{
  "num_hidden_layers": 12,
  "hidden_size": 256,
  "num_attention_heads": 2,
  "num_key_value_heads": 2,
  "head_dim": 128,
  "intermediate_size": 1024,
  "vocab_size": 2750,
  "hidden_act": "quick_gelu",
  "norm": "layernorm",
  "norm_place": "pre",
  "norm_eps": 1e-05,
  "positions": "learned",
  "qk_norm": false,
  "attn_scale": 0.0884,
  "bias": "none",
  "tie_word_embeddings": true,
  "parallel_block": false,
  "extras": ["capped logits"],
  "init": "uniform",
  "init_std_qkv": 0.0408,
  "init_std_o": 0.00833,
  "init_std_up": 0.0408,
  "init_std_down": 0.00416,
  "init_out_by_depth": true,
  "optimizer": "muon_variant",
  "learning_rate": 0.00962,
  "lr_mult_o": 2.0,
  "lr_mult_down": 2.0,
  "beta1": 0.93,
  "lr_head": 0.00621,
  "max_grad_norm": 2.0,
  "warmup_steps": 200,
  "schedule": "wsd",
  "decay_fraction": 0.857,
  "decay_shape": "linear",
  "final_lr_fraction": 0.0,
  "batch_tokens": 32768,
  "max_seq_len": 512,
  "doc_mask": true,
  "train_tokens": 349800000,
  "max_steps": 10676,
  "dataset": "wikipedia_en"
}
MLP neurons of a small language model. Each row is named by its layer, matrix (up: input weights) and neuron, and shows model dimensions 160-255. Each number is 500 + 50 x the weight over its row's rms, rounded and kept within 0 to 999. Numbers have three digits each.
After each neuron's rows, "fires after" lists the tokens most often just before its 100 highest values on Wikipedia text that the model never trained on. A number after a token or word is its count.

L3.up580:524527578546550543436495596516480516492446463505478440401494530524511495548464494409451434403549510443505561550485488598524456465494606541395545492457580478487557559536485445479493518492517557503524416511436494469520497512443535454424584418543476548549536442453509484625429540435481484482
fires after: " an" 34, " a" 18, "-c" 5, " c" 4

L4.up978:455483517579435491479441499458489564415552609481406526513409499398446586554529527555478515496451517422511499570467528474546576551394583546473430449398505438608448405577608442497527490581427623567619530546572403537508578510531488419538549573440474611414553509519504572523483412399503493559
fires after: " re" 19, " do" 13, " d" 13, " de" 9, " dis" 8, " st" 7

L4.up994:559498505447493494478531583509454630474424362515457572561494478490460557557567497469478427464443487527460492469488462530451516524579483558494462558485526481550528474412539637439465540508593415447541434474516440544515513496522527484441486530492546546538575429505523466443516478532385442579
fires after: " to" 31, " and" 14, " H" 12, "," 4, " Gu" 4

L2.up196:540499403421524457421441516466468494480486557455442486547518463502512561517529434499438423566530586530479495518444378466539432451571498546566496506484528599545432542481591478440510539454624512381456509564596446508501440459439516511503539496447410430433559560559498541488526490559422508526
fires after: " P" 24, " T" 15, " C" 8, " high" 4

L2.up294:544475495544481523422500561462394554567574453482507538568414529498477465512496576450510488429531563541461457487524468581586459508510565454522534483549431506551384474489540505519534647516443478487546418463462521497569540547558443509479498439585572580549493452514563457541528502538579493517
fires after: "," 35, " (" 13, " " 11, "." 10, " R" 6

L5.up665:509544462544491522510428487418470497503485411519479447521417541574536456549589530515463463529503437488572456562462559494508439551502545622531497499503495460567528483522491537504424469480457474459446516480507488588519465440533545452538464535386446446525535528483449449516439491418432506556
fires after: " M" 23, " m" 22, " Col" 6, " h" 5

L3.up509:496552462553476512524429535503485474525469472529452466568537634505522552487483620482508476506467457419480546521503565483497582567516544487474430487497465603599551496501498425539588508557571495598534510521519470549524432504575507491483455456556447479460477429490588461557417496526482440507
fires after: "H" 12, " W" 11, " H" 10, "ebsite" 8, " S" 6, "W" 5

L3.up566:517466464511508518506530495515615510512505552401450438465456436624431468523589564558375527484493496553547465612531496477543450389512446613456486552533490518516465502483510533521508557540469551521509442480450556481511538419537390495353470571526522529486584579493542546509492471498408526546
fires after: " (" 39, "-" 36, " \"" 6

L5.up53:414457480438546402483607587389546501497359505483510576571371484530431508557547594457443472499501500472511506553475479517416494428519507507493500456489497516500521494506457446383463428512451513500528538526552508475496553500459533473481588521511485524533463493515463438428391479447462420417
fires after: " a" 23, "ing" 9, " had" 8, "le" 6, "ig" 4

L4.up433:513449550567502519539513432523558521491517481435390547583519557580500594507528461436556486464482486398466515528541442395549500529510535559585455563475527465467559453458505490509450452471523552438431489530432438457472579457625484530573496559566528444466607428493545489460535473455501523492
fires after: " " 59, " Party" 8, "andidate" 5, ")\n" 4

L2.up314:538515429496417490438566421484434458532542549462529433458601512494496555567482441466505500527511548484578446586428558607463558491459466532498481481537453561465457474583498597511485584535564548497514422550422528525413496468471536429500455508431395462454519468570631542470568438534558457596
fires after: " m" 23, " M" 16, " l" 9, " |" 5, ":" 5, "es" 5

L2.up78:422637445594493462545556561517544492476539407507531523523507555485543587359542535475539543495561519473547485510524519426456555478474503534426475496610495536492503411430460517561427578468515445488516529548561498494542486487640544555540519583555512396550484479453491519545476535535498446487
fires after: " S" 13, " Al" 11, " al" 9, " O" 9, " Wh" 7, " s" 6

L3.up895:443466530445455443461462536423506483479564495522540529414472564491578444504529588538578324462408479474469553478572460471537409550565571514532509488441467517475487395576402481595559462487503567481534440532551540602449480513532508498496521581458432438475499523473485541477497430460504546594
fires after: " m" 20, " Y" 17, " g" 11, "ok" 6, " h" 5

L3.up882:423452515528511484567525553552460514570531459556508529545441507568467518396471485489500471372476413515539420470509461564582514487472615527560488491502586528515461522442480551451451474473435499572639439513533569527624539511477550505469560491491524574475616495484573489509519433529462489473
fires after: "," 39, " and" 13, " J" 7

L3.up167:546605510563440456491555482472516543554542528512520475440506483350500487509515499478512549507526530565500443527471523543524443555512451466584433588506487454515476504463548525451479474500558485522458447495492525548539497562474485499400473486456510481466512496569571492474476521467457494505
fires after: " in" 16, " to" 16, " /" 7, " re" 7, " ac" 5

L5.up885:587460617509523482519583490507474509523408427562501488496591413521500498495545575580491470405501642534523495457485526517547473520508502496473503513465553447542553499472515471541459506473490470518503495491478512506556547429514479504424481532547523406531514489502489574508469368484551569495
fires after: "r" 11, " c" 10, " r" 10, " char" 8, " st" 8, "ch" 4

L5.up114:545498451576439518409545540455387499517537491500431535552541491458508590528505466534504474492478545503422523524539476610391452557430522487485437526509520458523450476488499517470458502481473540589515535575395435552432614534465514524427441485491502507512488558565476580455482533484399488569
fires after: " in" 16, " D" 15, " re" 10, " d" 8, " the" 7, " was" 4

L5.up428:493529538405500416466562492531480575443502478506476497414569475485519466522450560572534410490563406436430501468463375424529606506438506443503455445465534462468545452481548433545475471498524431501548521504545560431525496563542550435503551527575559501441548490483520494557460468395425566452
fires after: " " 29, " of" 29, " the" 7, "In" 5

L5.up407:454458448519549481528506574514466436446457527389489468485450402495490505492583482537445506461460447544545573478463490550524437515473464467510470470560424520488497467513440502517538593533467579418544442470588448546531469503440456479489504617481494459449565576519573448489570580576427475603
fires after: " s" 25, "s" 13, " dis" 9, " S" 7, " un" 5, " " 5

L3.up452:530505536559505505545412517505442520472527500453421507497457541572566459534467460535556482439450463403430531423519424413435556470542551491435471446514431545584584551658436496502482460538478473574532567504493448487479604480511521495419506454502446400545526512493526512579588403544472522561
fires after: " U" 16, " O" 13, " W" 12, "W" 5, ".S" 5, " United" 4

L3.up444:494527508499496504522462538429498491486534477490546490485453564480527451502602512439525416549516533449625509430549514484499482509517414437362504455541377468439549467517475485609530568593529525468485389504478521511358456550502636521492594590387416508472453572446527482491527576494515430578
fires after: " " 36, " bl" 21, " m" 5, "000" 4, "8" 4

L5.up653:426462477555484508534608526510568505430534494493566430498474641414484570506496447533415517553594524510468474495571517591529552454553512465480499457521500454520576530520492452555496487538483531450484436519567407531518495472502434576502512564437467504526485524557527497500484486443502459475
fires after: "z" 27, " D" 27, " d" 13, " G" 8, " g" 5, "ch" 4

L3.up254:554496520576553522538555467541574473554611435504418475522414553489453575463495542455530468453503473510469450491473530491495511509537481552562519578534466556500474526380569515483410621489491401503475419544470484490484513482497538484417397522542414512513543520497578531474530398541478500440
fires after: "," 64

L8.up172:431484450435525498510497407631520463497495495499416555520498493464563565487491476568461486497581479523433492560495510470500537490423477543430414423477515554484588507466464491592493574463472607495512392582484636409382532421640495532417452430553509435456525516548525491551482558463455481457
fires after: " the" 49, " The" 4

L2.up997:466473573564411392583488440458492451463456497517428448442518530426411572520487393590511499499507560431437495445505500584523427464497461460478380528525453523507515517528499593498491453529581468487528504533476402565440427544475429565483492464390490446518470500585538518476457516473472512533
fires after: " la" 14, " p" 14, " D" 11, " d" 11, " f" 9, " j" 6

L4.up69:516504485505412434481595520461461446430415417615536530630478494532531482574535458507545498460546499547561495553502577524443500557492523487401444492570481383509460559491447379552464487454480486488538440565537546521500521461538497496524493429580544435412476539548501545532583571419546517441
fires after: " the" 49, " an" 5, " The" 5

L8.up140:473552371550515521630500520546543516452536399406509507546522616453477458449511482507420561494463431487516446497552500468483519526504398434550471345500464558497524472533537478496501504508544493587518442488519511465501537406434547496534613495486540493501485559532605479518550565435440456480
fires after: " s" 24, " S" 9, "S" 8, "ugg" 5, "-S" 4, " av" 4

L5.up521:530424558567514552527495470551630589508419457488405527399520472541464475541467435430581536543389527535551458377451480572558475511549524498515476488538566500452534445499511453517476545466478487435598379486527503553547535549588563452526470512519436544537571562530450499520441370535445500538
fires after: " St" 23, " st" 21, " r" 7, "u" 6

L4.up666:484501479539452480551438538539489411430494558517567539514482436415460490543558563499433439478498488442491489425529525503530477478496486529632531516530502533493512584491565483521443501531533467479484445494512447474527552491542488454445502587479455601456356506481584424475563460485486525478
fires after: " (" 23, "M" 11, "A" 10, "The" 6, "[" 5, ".\n\n" 5

L2.up727:561551454512509614521487474445449494477425502565602460512553480440529530527530588492494445612488468516452412553540626453467485512466538452489478425526482449540503520537454566518456508614533437424410422566499519545520515496457461479543455481458437468585485430551512491435531523394579600538
fires after: " m" 20, "M" 18, " M" 11, " sec" 10, " B" 7, "B" 5

L3.up1014:493425402414449516449472482480512502530519491522419492457431441492595546456515620492526474453419450486513411545471561538537501591487537544628468492485437516538559615507495365566494448474434559572520505547549537507472518473566623405553461483543515487501545482399476556456402484471507548572
fires after: " H" 18, " h" 12, " M" 12, "4" 9, " m" 8

L3.up408:517481502464504491530502518566532438558526552502385561558467530544497469442496567423496457456462547440442425456557493526493479514514481521531483603482520573530473443460502527495521502580511581442537453460575614600464491511489521550445455480504476579436530491558527413471417465532502502492
fires after: "," 45, "F" 5, "I" 5, "." 4, ";" 4, " s" 4

L2.up262:412587475424537504540501510541542421546463513528535498501474468579467556499381420517402472537394479427496541466507596491596454409476456558484523528515478449501493523496468560544471460528501511444528531624468469540541551503463501459575523599362517461472494517473523432593482485509512436467
fires after: " I" 21, " ph" 8, "I" 6, " U" 6, " C" 6, "%" 5

L2.up1008:395499487617493528586471578503530491517441495594420494504448600390466497549488583465477536574464517399491490553463436428443457523537479500509513488494544458545499441504567460474561474493531543481489419537544499443477462514487555475520459572468522500426556567528461482417523460497477555523
fires after: " H" 20, " St" 15, " h" 13, " st" 13, " do" 9, " sk" 5

L3.up515:506523575517485565526568509481491462477503387534450481449383530552487478446450466491547505476585561515400533533537559609556603494504510498544483533508429467471519394429503522508538527521530455497522423584470465434508487552495514485521555528553478506526519503490489495540443494465443497436
fires after: "," 57, "." 7

L2.up448:416558402532452589636540401531595520568541528495514474504476505556486474384387456480468505603538529519504588485606520512450397478571593501436398448543492499484482522487496589441534523452486417548483547430501505452488514513460511506423547530480531545522533489425473424589555399484483445594
fires after: " G" 32, " H" 11, " C" 7, "T" 6, " P" 5, " Gu" 5

L4.up610:439450507588498395548415530460524539638496448437501444501472424507536559458479487509459602573500553455513630552455418560524520445523489511512476445561522540488420493534514476426514550501495571562555433538459436505571582538573605453560487494387543457457516514555514536510463475480502525528
fires after: " g" 22, " (" 10, " st" 5, " d" 5, " so" 4, " dr" 4

L2.up67:515492467582553561487478484493528577530570409383404484448478597491430477525458527568481601356497433588481514494551460513590487460513515493451565529542493525417588447425560524516606530572423463449500487438525530525464509563496448569555537517494605486570538508494432509461549485480497474505
fires after: " (" 77, " \"" 11

L4.up673:445532449443552509444445455571479465546463465489617468507431517611454481462512496502514374462504526503444637552551554545548435452446472576510469491448482579552474500551533484464531433503518462483514510459550487479474402569530487453492524515504418426509637524479527476558465477518438470552
fires after: " C" 27, "I" 18, " I" 16, " P" 14, " K" 5

L8.up528:504403532504590414489618565558503456476484483468523439541485531500496462505550472515436504529496516456481573496473473550449456541570603502593423484545470443498447519403474463532493561516487523420464475498506493492471442498558497419465581480538462460522511461568509513505488428558470471494
fires after: " s" 29, " S" 25, "er" 18

L8.up694:550591551588565443443496467453456526500523495495389488556454501509521520511467543421379506500467567456480543535527532517513488476540417487480515485537561543474400637540521465482519528512508547558511482447490475539528452560425499506455552487542527510573531589572563408564479476416455510504
fires after: " at" 16, " a" 11, " P" 11, " A" 10, " T" 10, " c" 10

L3.up22:550600597505506411451519481500544507552561489425495445482434564481446506591483479470446518410608514517473449596527514514566509576547464534512601472506521631425559531543432416446483494505571552466451470532427573447416494379516497424458503511591501470443585513581538438455414489456463526472
fires after: " the" 24, " |" 15, " a" 7, " c" 5, " s" 5, " r" 5

L2.up436:506478445551505507475512501419456456457423463427491504601492528554412546590524486533476552449529561547561462576580516490432409457515443530472457468498438448453633517521501491488648508548586554471512507525491544532406499489419442613499529457489515509614498495587448497545523498527428483462
fires after: " \"" 24, "\"" 13, " (" 8, " '" 4, " un" 4

L2.up830:506491484651485489433486532450521477473539436543512461400504492560478472461532512430467552540479497597467507427530444528473478479462486561626494505568463513487449574523553571508495457516606512528481520455546517496505489570445545528493564511442437472490382453492532581542523577468507513595
fires after: " m" 20, "′" 13, "M" 7, "\"\n" 7, "°" 6, " (" 5

L8.up873:487493441469579503587514511491494481486493470420583504496442522579478467425559426547493436559538523479413538495475437591502483432508492505508443546468444502421472545442519434566509582500512522510584533545570492512579498458511418437558538499531411454521550424453606418507534566447522469421
fires after: "," 17, "er" 16, " Ar" 7, " S" 6, " Ser" 6, "ch" 5

L8.up990:481476525453507455500532518483625502526522401450511437529413422627366544653450463589502544535534568479461516497530456447600435416532473537458517449540509504422413502558590478539537515491540426520470483564462503531548442501510547508493455516404432490442500510470466511553485515496406478504
fires after: " I" 21, "y" 13, "I" 6, " T" 6, " d" 5